Weights of a small transformer language model.
Size: 12 layers, width 448, 7 heads of 64 (1 for keys and values), MLP 1216 SwiGLU, vocabulary 8192.
Architecture: biases on query, key and value, tied embeddings.
Training: a variant of Muon for these matrices, 300M tokens, 4577 steps.
MLP neurons of a small language model. Each row is named by its layer, matrix (gate and up: input weights) and neuron, and shows model dimensions 0-127. Each number is 128 + 24 x the weight over its row's rms, rounded and kept within 0 to 255. Numbers have three digits each. A neuron's up and down rows have the sign that makes its largest values positive.
A block is one neuron, or neurons of one layer that tend to fire together. After each block is what it responds to, as a language model described it from the Wikipedia text at the highest values.

L6.gate39:178101112112119137113126110113132106164144154112117133119126115146143132139120165123156105144054114120138143135128061155102142137102198139092124112115138126111113146146119157126135095130095118107099111120152105099153115108109151158152143138105100137102159118101107096145101104142090146137098124149137128107097118121109078153131077132162101109160150141111119107118097114136142149099142
L6.up39:099161109173159130100108124151145097104132154143113178139101147103138111126156148123109089134128141145148125116120165104108151096171096134126132124131133145128147106141056126126132150133109156112115143111148171118104142140163145142116086170095119139142129149134128165145156126182148120122127111154123136145137121089106165117129126173118169132098108113139126154097107141125144143105189
Responds to: Approximators and short prepositions

L5.gate430:106179121091107160111152078118147142137095180155112094173153185123128135118137139111113169129119126211127120159129118101110117139154115141092076116097163130126171134129095120140123128164075158117102083133122132114137155109112104115107116105131108145127128143139135134141118106114116158152096110179169105130081155091150158113139124123136144148129099110141119146127116153129091110093116
L5.up430:140128113143157098124135085124115145157081110142104105130139161130135083134175142142120125170122153117124074154142091111148185159145194110156148113117143168157125162152127163154141141093123124115141157127127093149093123148128126142107095071136113136133145121117139113101109126118124147076133141094131100135139144141131126094126125107104130145127098207146146111147130134120145114103136
L5.gate517:130094124159137111130131121136156128140102117125133121116114123119140147090155162116079111154128175146136136147166125120117076134134109100139075140165171144137092116155111154131168146167142160138133154150140112144074117111111110134140141098150158187129088146136117151145118117125168151113117101106145094188120148098137167099109108142132154134138116134129126150098115155137129115119099
L5.up517:119109159157155114160152089154137109111081147194157124140118096125155157099137177180151152153115117104164135130127142168122133133141151093134143115143103117184108107113128128122178172143099127148123143145133105149116101144090146133135150139129156112171132121135078107102092115124196135116110107150126114130129151085150148152090124139100103131134146117135147123123149112104123129116127
L5.gate729:163154149137125108153120164140140173152141111130159096182095123142077128111130143163124171092131119177148147122095150141112111118097121077136175144156059100108144133167151135140119124074101148132173136128126152150162126108134133103079160107104127121144139149164132121129116118137070113124154110139130104157151108107146160108141129133151136105136133133143082164126097148152109108189121
L5.up729:169158128141085076102113163112101142114170129111124125186097155147114152147092156160121137147137162123099153145135089164131145117133158123126162138111120154171133139164147142111133082130126138164148173091133116141134106142090137095153168112142163138131121120167127165138114115155085145185149142144124091164057146137111152154102123166110107146089114159152109090175144109131134070149107
L5.gate813:113081132221147150129137132116064111157170142098119135150117124122167156135140144160104145110144111105101121101105145126123139144124106134119174138124145145160120118090107121140156124097118149091124098157142142094102158142122125097104123130153136161150140115114137120122115127125173129123137130100171085125154153077161120090092165104107091126098153127158158120124163143102134151084078
L5.up813:138181098164123126163134171140150169113091138149124130089076126122114133140122115117149144145102075121138148174131139124134165156136117154099157125098167137136087162162169145153153131124180138132113111112110154152126111090089107094159116115117144109140119131094129130098153124161108131125115112133156106175079151158122130146139124156133105156121159145147122115084142128124125139139127
L5.gate845:139184142137139170115126116149152109099085112141105176140142129074149107120121105137133127150152141125183112130096150114132137122158145108103177090119134099137086105138091146078129119084130157097150161141140124148139122083077112096123078147138112092120118146123110116100080148105120137048116155103124085156115146163167131166147128159093130146092099104101075134083125150122114095146103
L5.up845:116102134129114120138119090119109123124113113124090177121171102126096100106131148130117087138118124128135138139178134093173170137132130157082104145130133143139126133141141156133119105124101125121127173141127124155146108128123107125066103117094154108127122100142118106107120151088060088088124161130108132148162119118114169148160133164078201109092137139151102136123077165141112157157123
L5.gate1077:159146128137160089129123124135125074137149099105140141135101151157139093087106099146160115158126121103130117162104086126136105160143104152076105130115127171103085116159165129170139160153097124142133139137105124121182120128129126139153139112190115122164130128163144080128154126084139117158114155174138100094131100111104097165153154115121159132104089108125153130112101183103123116145136
L5.up1077:115090114152129121130160131137121127124142104106139170175104085135109129124089157142134163085113138107108089132162126123139123046121173124130167162150117171086132108087126144105132117128113124128103128170144129135118133110140126100137130116110098117147144153157154140159155137108110116106121108110153133102125145125120165099188128136095093120138106110116158106190116139181121153069142
L5.gate1152:137086132113114120082127087074102140152171114120146147169106153126134138165087122095149153157171121176152078122086140139084125111142139137161147126130159142165135116139098151134172143110133149140112125136117143130154158102138142080129155107125097094136100123097199149105107113116098106135105116119128113106120143133157119139154140116168159164114135098115109135154187122145149109131086
L5.up1152:125100152148145144119100144111081166136142118088116178108153094114134162130114144102166168143129160132111112143138141115103121109130131127078101137135153132117117116128129123103108104141120153131138147163115178087165131111147137147145120123167121127155154128141180166087099117147118123109108133072105124144124106082133147098118138155146109166094133123117145158171102131174126152130136
L5.gate1190:169143119134163130145114125100140151135145135120129127095165132094111112128158121132096157130134127110152159091136173129127109137151136144103180117111091167118106119089154166116121143116112154149078118128099126144139115102118125124118135114127114095136156109150125136156146139139072176171117102134096155112124163156175172115114095123099104105145164079187125111148136123144122103135169
L5.up1190:144103139104113129082147131134126143140106094152116126123116140096115141132142144127147164137147151139172137103145168099053125129174142141108130166132068116121126097131171121156125130129146163113137129124083097114106140149107144116137116134120134130121116096091131140136099200148057110140102119133080148179113126121097122168140110135096151176151153119129174133157128119159148117145146
Responds to: Word-start L fragments

L6.gate1052:096116112105141119127134148079170127105157154124099153133137118129184151132149102109150163136141147125124120086106138125158097101092161117184127106092163164128163107094161111117135116136125149155124158129134106124153148109102162175103141109112120169107156121107120098083175125182163116112105115116143096129153081099125184135130155123116150126130189111110080147128130129147132110165126
L6.up1052:174125158134107122127134172133106161112142108088117142110128091086102148090066134096103151121111139135110142160155170095177107165118185104140144131136132133097102141127127136099120106174129120149136130116138129098154124136167145123132103159107119112111140136116054110089066143105144112129123115117102112121118092098134138123128136098109140114093108137073128136111117113127120137142119
Responds to: Numeric field endings

L2.gate152:111135142146134135102136162119149114155171100145100124128120163107124147064137134133063135148144129127166141131153141129115128143113096118136127127095112151155144148141158106066142138144125160124119098173136146155124111148134121112173102167082143143141154151101148188101107147148084127132108119180181180160103096127148162115109138091178128135132106110110109125138105123132167119155136
L2.up152:108137112101127103146153087098100135124143134116111143100116136124110124134153137154109095154154144129115159134162117132132159134175129112102087107132085126155135121111157165131169148104119129174087093120134145127185124118107119164109142145173103152127113143148111152114105175132090086153113142143120086133132114125139148139129127113115108094111102108128095122127136109154089161121112
L2.gate336:128119110129136143102131120163086149108136153140127136122156191121166150173120138136123162154127115104163104122140139069172090136121126131124148132122095119137094099121170120154159152085138107141141132108140122118083134123119131073128138143115092125165166115128108160147146119127136087121155111122121107157144090129168186134120112130117164119153104161129098164147138122112115163150159
L2.up336:149097195122100104165094139150123103077108115114131129144181135106130096156125115131122146103170120103140161154114133180157108162128114109128171116107117155125118099122167130147097157153144105152133138116139169142105112138104118130131163082123120146135121115141159123141127112125138160135105129114134117121071113145110164118170130155090142158115114096134132151155114114171161118121128
L2.gate337:177147203094136180110128142155082100111113109130173092105180161131109145126146083157175126153138124141152136099094122143108119136158137116145156107120165154099110116102121157165099137118139129125113152067116139110126148108138141142102159148198101113122126119140130107150138133110153101110156097133102155155125130136132141181134120128115148071125107143134157143133130167125135149122152
L2.up337:078130121118115099130143160140105140161101140151124145112131121146116104108125145149160163142122129127141131134094152112119109173113139124119128136120147127124133137117075131130149161107149107137095162122148145123131129128134067147127078120125115125135123146141106114139097110128116121103134151136105145140160102078122130131075101100155116118122108171126113077130108116126089131187123
L2.gate470:127161108123112147182143116138123166125111122124138123131129154141151076142135151104150149104132070095127136141092130152105096176101146160130117166153133155147118106106107157082153098129132152118145142136133127140153135117122128127104129099104150160137160142111156123117152094126115095159125180076196120130118133101095141120119128101129095097151141177112109100114102122124169159107171
L2.up470:122115124165157125151107110142095070114172118147131157124149109105113130066139163143135109128136132082179128115093144126155132101118093132133103134186099130084163125122120162093149117099152083141107106096128085144149173153115138096155124113086096165149123144107150101136148084125116139159085182122079107126144158155101117095184161118143097130164136115137133129121131161142155094105108
L2.gate644:120095153161180133099170114125148152139121110144108139163119167148084160114145137113140162108117139120085143089184128129155133118099135110175169105122180159089171161130155138111147121130091149172120132156128121127151144125150177120130169147174154129128166148128111089144123116117125110140134118137135122077141126142127128139140180112105124091133166109118154126155117094109114094132090
L2.up644:112132164136132131111171141114122130116118152103101133157127153127116118126098095090119073118101137166115174122144159052135133174089115144144127141111170156136126172070155147113114132128086159146154107125099143161124142114142163123145088141157096123104146117169130130159089150097115093138126093100145176121123147153092180169153131102103129140127130091112153169159142102111156095148108
L2.gate768:106105152124126132128127125192143110096134157129138116130126147105146121094155154113140117122151179102134094157113146120114145078101124147126133164117167130136141151124099146148119165148135112144165084126170104148134149120145137142121086160175131131081126101117093117156089137105143100121133138116141103117144115146149119120123130127121065124078175123129122098131172104078102092121136
L2.up768:142162138128176116109110110134112143109126105163130128101169134113134085167174128131127137123114108095113113137131091153098121103104125148079064108145144144112171145125141129123102160111101141166155134143102098130132120141122082129136104182092140147116109118157124154108146152141068148133118100125104139116130124111102163098137095104130123148128098140103142075112154097129092092119147
L2.gate866:107124141112167074159137168177142140143138102115125148201130115153105123191097147112137120115138125061107134145148147136116107119115131145135105130152138164157122141105111103100132132111135152110116092160113112133139132147111120147118157133132123159129092165133112109141099129143147089144120130171132130126116126128158119162131097101136134122132131145129129196162143143118145124100169
L2.up866:098144116080097109125116114135118153132098093096137136129144160139128171173115150120157131099155108126116111091144119132126114104128156111126131141150130127076125127148124116123158101105136112127136118127125147138111138139123142133186168107121139133129212122070138096154165117127106080153074128132132154168106157138147083126095108120123134091117128171107172148135114143128146147130115
L2.gate1161:146167133140102095160119125142146137142132197126111176129136148147102142144085110103084119117145123136108140162135119155133088145103151157132155138107148137114120132103117122083164120104092103091108122094139147148083184121126122134135154177137134124143123169119160133125114087130129109129143133083076097154119101143120137140122137106128129104112136124145140126106103083143105167107136
L2.up1161:081136170127196154106130162109138073173151122158105104104129147156099115129116098127142112118098151082139116093124135147126141121128123156163151156138114102120122139131137152075124104114139138136155126177157099154122151128086133108102121180122153138127105165128153111141134108147101153115141120105088123119113134131095151156140114132146123146145108094122123142117120128145134153128153
Responds to: Table header and delimiter tokens

L5.gate37:148157168125137127134144153115111089120160118136127117112116136117156107150133094099121094142121142118125148160109140107079156139157114108136109142138125126116148100135099110162176158129151103082135142119112119155145162140120154118083097125105122096144117137128130149101152092184161115109094148133088116109107133092147102120111108151092067144108169155134169158129136166143090150138162
L5.up37:141136138124163126101118115147106151127099155138145137112127112131156145112147139124151142071129141099169130139147144158148109104121142115168157130153116131097118132140103111120077151158107177113157105144159112144081152105118139150130066160075135130121112116143185087129157136111164148120158093126106085138146137097145111097112153113098134145125112169122151137152154117125128115128131
L5.gate46:120149171149149126135128092138158118149103128125163139101145129120138144132123106103144135150139160128102147118181119114157154138087155098181083110133113144121163147109153123114127134128131123084109135117127089112139162139110148126123147145079118099124045132111099147103128109096152162131100109147099093120114178148124160108149059140171126151099111136143128145099119123139126119154144
L5.up46:138102113121098120140127171105146123133136159101139160100155152115133133120094085099115120103167130133153132087143102163129116088103130111164086129125107147165144119087159130084100133113152125096145103104137118064098165130103113164084124128073119176157123164114126162138156069104094143160143081113119135104094108119131112126119124131165146165111143172100111115096152152121131093155133
L5.gate174:160129118140134111135163140142125160144135083137150141158137199128134104150116120089109097106120156118105116115110117101120155139109114163151095157133150129147133137119148127144163178148130143131148110125119139164125118140089140103106130104127124142155125108110108113133118149111099108141135098156101093133155153105173125133089122088127145128127120124071111138129182101131142134099099
L5.up174:144133139138128086133128124088108133151121132146131090160088157134131122124137109124135083135137124121071158110134136099185110158135130113121128138128116109090157156128172129108142120095160098117131138143118119151133180144090087160110103110087141116139134131165118136109094123127087151120105123142143180116138123111126127154107087080130087085151154132125143138154146104109097144130112
L5.gate435:122105128141098156127138129186160161120132098174116085107138124091145137139075093118142130153171126134137088129130137114128142116107103134105122117121143119129074125133135127117142106123151097106145112129148162129124143120153175163105097143108111163149122134099145104131163109158109160115157146110146098146188110161130121129130133123135104116109142134141149121126136141071102144123160
L5.up435:098143120122146111144132093140125123127130121102141121149162124100164123109141119124100186141085097108132125114108157105130153164132065136150147125154138119134118140174098120122089103149135112146180085136128128107116144121141128130104144091142146117153188126097120110123131128112155135103124127143097112144099191143155131144141134176165143118095100160159107131117123095136123137119153
L5.gate779:135130124112192155101146096151141114102181136124134129172126128164151129127107095121080126149115104152122143113132116137109156140116143101135108100144113145099105134113104100107127149102137142136131099122094122179122154141162128145121124107144124134152144168131118145171145109113112161108107139121089168115111180138089136135127143110095140156153178135124129129127134101102131140139135
L5.up779:119108145137147150157129117134129167101131101172078142186160137130140160197101142134125120125119167099158137114112153120095143127133170091114111087143132198127154130110116132105116119131156145112110129158121135124086104078119106099148128103165110157136119143085091127149154076139111160089100067133097149114119138126114172142131125127124156172146175149145130110158109113105158124142135
L5.gate803:119177100137105120125141120089121119107145094103096145141106201154142159124113119144137187109133123102143149138158103135125152125093159097166121151128175098136126137123157138127153090112110134087147114084142131151146096120125106094141104091110131122091123080117099149071130108127149121138129102135110132088155164138118086115157168126138120135124102118116136142152097124139128148146136
L5.up803:123165122122131132123093080139137131101137098126122117147137141122125149106139132124130138142121134147078150122135177157097090152107112118134094140078072095125141169162102138107161120138122155120116124131095116137174093106135126139110127117104140134131165136170138140138112117160127105160167169164141151180132128126130145169132144172143083125127094145162102165133140157170072142108120
L5.gate1044:113098122135099114111103128089147106159155145144159111101116157154123105108072087096125133099096119141121104157114088142147121064133121112094121154140126136170108068110103096148091143156142137115105141154133130139100126177103139164114123091135091134169102124139114099138138091160140117152150116116140112137131129134158107101155132131116163119165105115148109097127170119121148084148088
L5.up1044:138099118142091103127132096080130112176162123123177100123134165098133103132159137116154102140099109106138133163126100162160141118142160123172160111123126135151122089154131122142098132134176100130111155114141155149104142154125155124150131165088141128175073111110115107123157113128122120109118113122145136116125085133136118117115097154090108109125104046182122141152118136128135122108149
L5.gate1064:130173133124105128132120116146109126140118108109188132143158173110142142116110126154115149099122102124137131101126101149122157143106129164127161129141112135113182122117100146128144107116103100140191110141088165151096134113114166076085120135153136139166102132135151134153152100164090106122140091150179118193137144141161136130161116082141148102142093064105078086140141141139069109135120
L5.up1064:130138150145081140170119164132139126102110130149144144156088190174154158124137130154130116123095127171147144115138155129125145113140155105104105115122114129084119127130100133157146126178117118100150102126107159143092146141133127095108120139111166098150075148113110170137106140169115119113123126115160169123176121122115096191160110106101192118091131144116110123100129123120125183118129
Responds to: Number-preceding tokens

L2.gate378:150141131159122126097133113080156147123111091143105137117125129134123154117170171110076135142067138132178103108159105148128124130135096121130125090152153108142125123109133149055124159115103137112135139181149154116121152180113156146107112112122131110126108140144147153118119122138131154135105124144103162129133077111144125148102148118146122141098129144127153155129128135122075166143134
L2.up378:113101156132102118107142122132162164149100137131118134105155114130127107136166136131108101123125119153179074108129158116119144145117100090112123096180150144107093072165114159101127115096134109173109153135149105076139152125134137166115106176093132109125104193131129158096108098150149124159134123122096099126126125105110152135138122139154125127104122152107112164087118160131103133137139
L2.gate549:123142117178115108137106124129131147152148134130149120131148126146140161138118129121148123125145076140192154109095097106125120104151116153142126109086112142131125134068153166135113156127139109104109100123138134127091116152137106096124134174140128159102118151090123140167120139092136160140077122126103116128199112130124146108109130098141096192105140106118123105096116112160174110176117
L2.up549:154132146106156163115169139100148128169121139147124114149097100123118156184113141097164114140111137131127142160136131083097119140178131137116096138132121167116154095104112134113140098128141130121138116090146140114154117151097134103157133130117131095092104107114149150139147160089103169132109126164171120123107148078128115129127156116131107114102097130112123089142109074109123127143153
L2.gate620:089148129124136112142131070138106089166142143107067158136106167119113167123098147122090065141125094140131118144124101139093110194116162120111132153143106136139125153107120158096115128155153138130167088118095136141147116132109148112165128133100117162110106162111147150144092102122118157169130110144130096151123107146170095121120126110119124108132106134142146149087119170139137141123133
L2.up620:165127145146126109127136125104120133095156108164116141116123141120102103109099098128106087115134108125092109133157170137118147156126105146152127118138143178145164116143172136128173128112141120123116126107133126149107094115124144144112127119102119106098118155144142153130154112176135120153131098114120083168112114125104099110170122160132152172145120112114135111133144091170132131174153
L2.gate627:169145120131124099127127142133149099073117125135169137122132160093181165130094169070133142165094138142126137107136088135106126135107116120127151136143097112114148154149171141129146170128150122113149133143160121108142156136095116128081158152124143094124137137120122116174137096154106150156116126122159107168118124183170112129144114129140118070147136118127128103099135147131109104123125
L2.up627:134141185131164124107084138122155180110072092127139124117109122082176165103122153112144115108106069120125116124148126130082147084114110113120194113174097145143119113154142149146091178131135131128111122169167098126117113126103103138138135170096083138096056087137106142110166155146133139116111115142137094128152088110145163139105127132159125131119119139115116154106130112168113119119167
L2.gate688:128160133156110126124157130100089149124123122126107089109157139094113147155139156129157128105117133089154088122160120115170149155133068179108138139144155153144129174162134125160139119135098123107100101119104178143129179163106142129142130085125148116130108127144100119141180144120154143132117125146127109122088128109111136155123157177120141130105127082107112135157113147121098111152129
L2.up688:139089132164144098176129133096116143143183132132132151130174148084132126136116157132131154147117139161132104127170148139122152126140105144106167101109135120135094179106132145122109143116082114111110136173112112114149157174096133122111122137153103136138095131147135153159153126130149093103098172145155136148142157078129115121080115112108139127148130077139111106110108192150106121137110
L2.gate689:186122122132137125129140099091164186123121147093143131161113143111161093125169102143143165119136090146126112145151147153108142098165123154115099135086126146166123118123123140080112115142168152120136149143102111166141128090149123096070140136148156140095083117140123146185147109125118162149083112177161109164132131099163091160107120157125142100142146123111111155141132180077108107100116
L2.up689:129093183133131135136138092069098151152123123124139112127132182155163189125123141143138153146124086119080094103188134121112165122156106147152171095097118120109156133145169125111164164102136144183142138130142148167138184125091141116098145109141126149095153172159149188141081104150131136108121107160120109095142076119110117114133153098160135143119088132132151128121121148118129133121164
L2.gate1055:164103129122121127125117120089113129103103158135104137153100120133138139144120124152104101149126150134107124117147154105198094164122128108103153105135125128167145121078121112114119115132139116139102120149119083134103132146121122175087144117097136103114094095120112160148091169132122151125129118123105145109155134153117112136145123142078134086131125123124147128094139119108125070158113
L2.up1055:160069097115149116098152102142145134119124109118089113111157142104141139159145162116092107145162116162124097141133143091148121128123100145149113137154099143145107164151118133089145123102147124084130103179125124098172131129160113117112109100113127153126099133103148110139118107127112148127112085130148163127113143122140121111086117130122105128090159123121172121160158091125131090142091
L2.gate1143:122101147140160128132093152108135179141129118142131109104157140100100123085129133121145129155091145153120141133112143130063143158163119112115154106134108108136133078118099114139119147143142108134112137131101150141140092123138149079145131133115136169107121148162110155126121113120091165101143125117162140119111131105153102136125141098162129193137112109138155106161126148140131117133096
L2.up1143:123098146130146144084122082125091158131106139132179143157142140118104156108097153153155111137074139105132098129152129115099094181137137126127159113155116137135113081112101123112116149148131154136155156141145134093135103107110078135117127123102152168157118098119132140158147158121169137162113070135169148118064175127132167098117124110124143143098111150104190096136121126102131085136124
Responds to: Capital-letter word openings

L2.gate503:113137137111128125112090161125152151144109159098145107151137129139128138127142112148126133104079166127095138139141105116131065155167175128096163179098142116126161131107160086139170131135171158120090115165122090091097156174130113065160137134116134166135118115123138138138127169130155119124093186148129129136146145166108129111170117105084131150109130139171154098135118131147150127090105
L2.up503:152125137125148084168110119137126079163114105088177114131086096171151141141132116108104125092096140100143139106110121128165094143135153177126121147143124082101143143066114128149187118120135118111122173141117152125131138117172090107143133159126136137137128092113116107096154143147145126106127132102103109099115160140091155099134128134142115118134132158149120141105165102160102161135111
L2.gate581:122119138117140102113136103134143157139109138122134107146166134118161089136174121160116126094088158147131130138163167170132135098127099118117141156150155110111172128142145151128163131125133113086100122147115116155095135147141091160128136136118101156128117084106170075118150158150126102146105146166096126106136145127156156124117094116115125072121163165126138110098111121143160124129134
L2.up581:141158125139099122144111158116118100152113099117117130137167121167113121120163146149128105098112122095185125163147148089156141150146155161125112098137152137173153159105134159130166124189128137182121148109177126160117160099135157109102154162153130164129127102127131095133123120111150117094127157154126105083135115136069107174120122085101127127157122122132103160186132091158120127150155
L2.gate604:117078142127106142126149113150116146103098161095129136101086157102126158093126135135138121094155135126136130104108128100105103103160119123113153126130082108165137158144136124099117096113123122143116103160190157103121156134145149158100102111103093173160137088124124168187144125115124129100100157092125106147087135109067084100164087147117098134109145107149117123131130077154139103096094
L2.up604:122139118153184142124108129134150089083094134057144110158190124117128127078128150151127118113160126112143162103096106121074127097141133127163116109133064103144093139142142096131102093146171126127084108148182109117117107132124127156142101139153138152172178129122132112135121099178103130143152122151106132094113131173139107145119114136126189081117103150145155130100126131141140132107123
L2.gate612:125156099134122099105132142160134084138098136080143148082087107124113124105129133116140136118151096162157132056125123116097135123149135144145135175135145165091153150138118111152160146109109121149135125075126100108117117114169108134166128137137150117090079141116118166136108142141134151150088129107134133127096160125079150140124112153140104068066127135078114117157115112128091116139164
L2.up612:114181119130139083122119147157128129121128090135111143136103155082074130147128142165142121089172113126117136132139118136094131157122144110074137155121137137115153143124114150159120120141149103155128097111128103089140102115119080153163130131123137143110130146113109158100184128166143163151110129137144088101125119129113117072151129120140102135117108124119155138110129142138131153178143
L2.gate858:116141098168167108145174117137156123093126128094090124161129155092126139111139110144126158124141143061185138105144109110111153144139145110146088102113164144117180146123104114151143133118142148102135108120164129105112122114123137141150097106066126122168134094072115108178155150122066115144112150109147129140135147097147125124137146117106095148163149096127125127119119111142109154127155
L2.up858:101111149140157143084109147104133127134117137086116159129151135132153130108117092110094148122146111082146109110154115126196140122142166161132147122123095164151138156120126136127147109082092154127112111162137133086101125138114126152095110204132154136143128169135114114149142104120121117160141127082122130168123146099122144137166129129077167133118118111170177095121133133095133138131106
L2.gate936:116164090131118117158172123168139140068120111186136132141159142113137122090146142122149114104094155133125104061166134139115069117107116160140159101126115140117169122136142148122163163158100155099105099092114107133072141133122149143123133148117160148155126142160187100164099134135141136144117143125121163106119147168119137132120083094151103154108105153131125136149132132128143102143148
L2.up936:096171128131113136155124191123141119105129192169153121129155108079151113120180138141178116102112152141158124144116137090109125159102133132110135084110125120072157131164164145179125135159146158100143112100102099113132123156156157125177119140152108158119143144143138132168096165133114078110149149123127153139103136170124130130125128129104085153144153139170111137157102094118150153134138
L2.gate1058:111133077137166114078157076092143118132153138100113146108134105171162119118124100126128161146135114129097127122154159084154098123061162121168135164096120141170121059066140138098153108109120100128120130111137118099121138111159152128168146148110140119114143166099145110146123126095118095121112130137084103137146126093145120138144115086133124119110122123101139112123110098104148107155118
L2.up1058:106166130150122114135109164104131095209169112148120110142116134101121126120148099142116098156124128152128142132125112095127129143113142113128075177089169145155136150136094068172148102144148102133146161141127119176109131183095080139097156117163126160124186096165105136164114142167128128158113092130066119125117150079084139134146111141145165118117136107094116152174135144166123131112134
L2.gate1187:154087135126117104150135139139134106087127113152134134147101131093156098108123105178137103143106178163159139140105159124066120129138143132133135135090113135129109143103156159105145115151151120125125108124164124150113125157161111108126169156150098141141139117126099146131103111102122137149137158100109126159150140165094073143122139112114118128155144120132138144109116141118127124112105
L2.up1187:152138121119149133105135125106100090150118167106126176139179165088084111132110097137117149071133144115172140108119178155132112098102131113134081130134108123167125119114138137122177132105122140145134154110135134139139167163112091157088154129121146141158172064121136151131152135168130124154145132128106149127113167184137138115136108098099134141127092097119104121155126124079133131119122
Responds to: Relational prepositions

L5.gate180:094144118098100171077122110114119120152078173123155101157100157147147131099146111142145140123109100150143134177109136123140131149194093118134100140124101089167156136129148086116142071103091107130123133033107154141138131105173136145105134175124168139153155138110114129120152109127128156079107149132112149102150126100139093106156118128115114103158120161087127117137130126149133157131100
L5.up180:096111125077135125118114114154120128149106145131120084161103144124123146092143100143139126143154137123133120154119161152127114146110143112081104154100121109147175144112176161091142100122110112140152181130093147148102129137130114134127139171125150130175169162113116121102118109143127128081129154143086173115147141123149095108147109113094082136138158103163094093167105123168143134087120
L5.gate230:152131125106123120115129188157176118093123141128136147162149095146197075159089093161109132136126146117172141139136110110126116108124140143125126091185116164158149127123135152098085162133134127127114133094142091136128147120170143115145132122153142106148133128147156110136058118148127128087126127149074079124114134162137114116140160139159150156140105117132099110111130141106106136181176
L5.up230:110092142097134110147117134148116107139162128165106127138153087131144131140099104138142104126149146090109157109144147142128121091137130137073114102146156159121134143092162168139130125160147133112172067123112139123105076120115131153106087141106132103132131118100106148090129103081135117082164131177107113153125110147113144130122127177121114112137100130094151106084119154163098148113118
L5.gate367:165139138104100096107114129117122160088116102103125150133126100137165132152154126147135108108150107125140144133129085143116158119127143144150164125123161115128101132089106116108130189103124198127108184139113138129168093153123116145141145144164108107136077091100163101156132139131128102134129145121085158137100112138155106124109121139117112139103158134139120173124149135106180077121137
L5.up367:148130154112126153154088138094124106129125118116118095124097168113136125148156146122170138098160156080133110135123108096148139099106136106123107120092140113136092157119104137122112062108156143110127167142116158109134078120101125120125127089140098124117139150117105097132150122137106121100121135126090135152126156146153122117119113149129116172110145140156077179123121108159096179131140
L5.gate876:116141118160109099125130112162143135109148110109163102123111148145117122139141142150140152165130087157107133118126147127130113112121125106111134136120126144135139130127128134128139145132164133108142168128151067166114129134106092144097121173113110129140135106142148138128100136121104131133143158176111096111200109115129099096122095117115109168126115117174048114123118075118132110184112
L5.up876:110121098103124148073102129124164133114122115156154098159131144102115166076165134138108130124128142141095137120134120173139113170128179120129125103119168158143082104110110133121136173148128141148111145102120125090179139130125151134125094146174142108071137125126167131155180132095139143106142144099129108102152124135117113124108100098117115173122085070131079116110144108169131131093083
L5.gate893:113176078134116153114088112103184127111142132145118115163153119178163147137133149146155133133102152115106134162139138149146130109155133110146130112121102098126137135124136126111165175133118114091134131110133139141120126128164081111140106171175067116159141156163167151125148102149107104093101121124143129094106091129113173157124052117173146159132126135096091177148138076177121109145120
L5.up893:088149118107115079123129151150113165157120095160123148140147106106126166091126140117123110127135169113122139136143158132126131123155150110156141161154114169113134148115115099120138144143151148151112135129165116097095132132128131122127111120159119156184091136145119125124087125132113125138139179152142164083134190173148086126138133079139158137144134116149080142134171177122131172143129
L5.gate979:105119117109113159113134156146140139141128135071147084151132133091128138149151116140089086148115118131142131132183091099121128123122155152106153142139079085106123156095118158108097113126087112099089135078154110086110093121148110170130134099124156125144139102122122137115125144143096130107112125151111157110169102121183082117133138094121129104148120146145099142151159072115149122131132
L5.up979:131133116147139115112111131141135114180161102131185123120109111161132140126149154129128112128154173138109138124114107114112082110115122119073132132143133128161138189090150162139150093182140095094118107151121107080116128145127061121091113152119148111119105129133143094174126134116076112110161150126176158081116157124094144124135105127161131107095141098112108145103129093097138107111158
L5.gate1191:120121159133069122119105123106152126159120136112071151189119128141112158096157112171170106136132161129139105108112153157116061122169147100139126087092154078138169133149084105149154129127109117084180140145134142185140151155112140118130093147137106095122102144113155129082115122105116162086145142161109124113133110133139103103095157145143137167112113118161146143113160123119109149132124
L5.up1191:094083139137119167106146115119148122203125148132125100128111072096136145127103109133146121171159144155127128146133112099145120096173189091106117124135103179140135161117155140116110097112126111128132128135158086136133114152123117119137117139164136092122101142129130122109178132097128144126132170118107183132153154107111150110150079103146149103126165121152099104117122142141161178150099
L5.gate1215:134124160158157132070148125122151123150176113149142134147145151131123152153115096093141160111098151133173107126135172151164061108184110139156110126098163130154147114088122138126159140145119136140142100188131160091117125089134125167094146140147162112110156182111117127109081122120160133099130180084138117133162119140178144115095120131127125110118113124132100150126157154122130095129136
L5.up1215:138135102121137101133151132153118115135096152153085138109149112133124191111169169102110138152116167087101118104130106131089097162102086119154094138093082117098127107117093097105114102127137138096136167159153129078166147093137155125135121132101087125112130138175123143066086129083158092108149131104115159179120104145130111112122132128104103120137143142117125164170152116103133152176123
Responds to: Approximation and range modifiers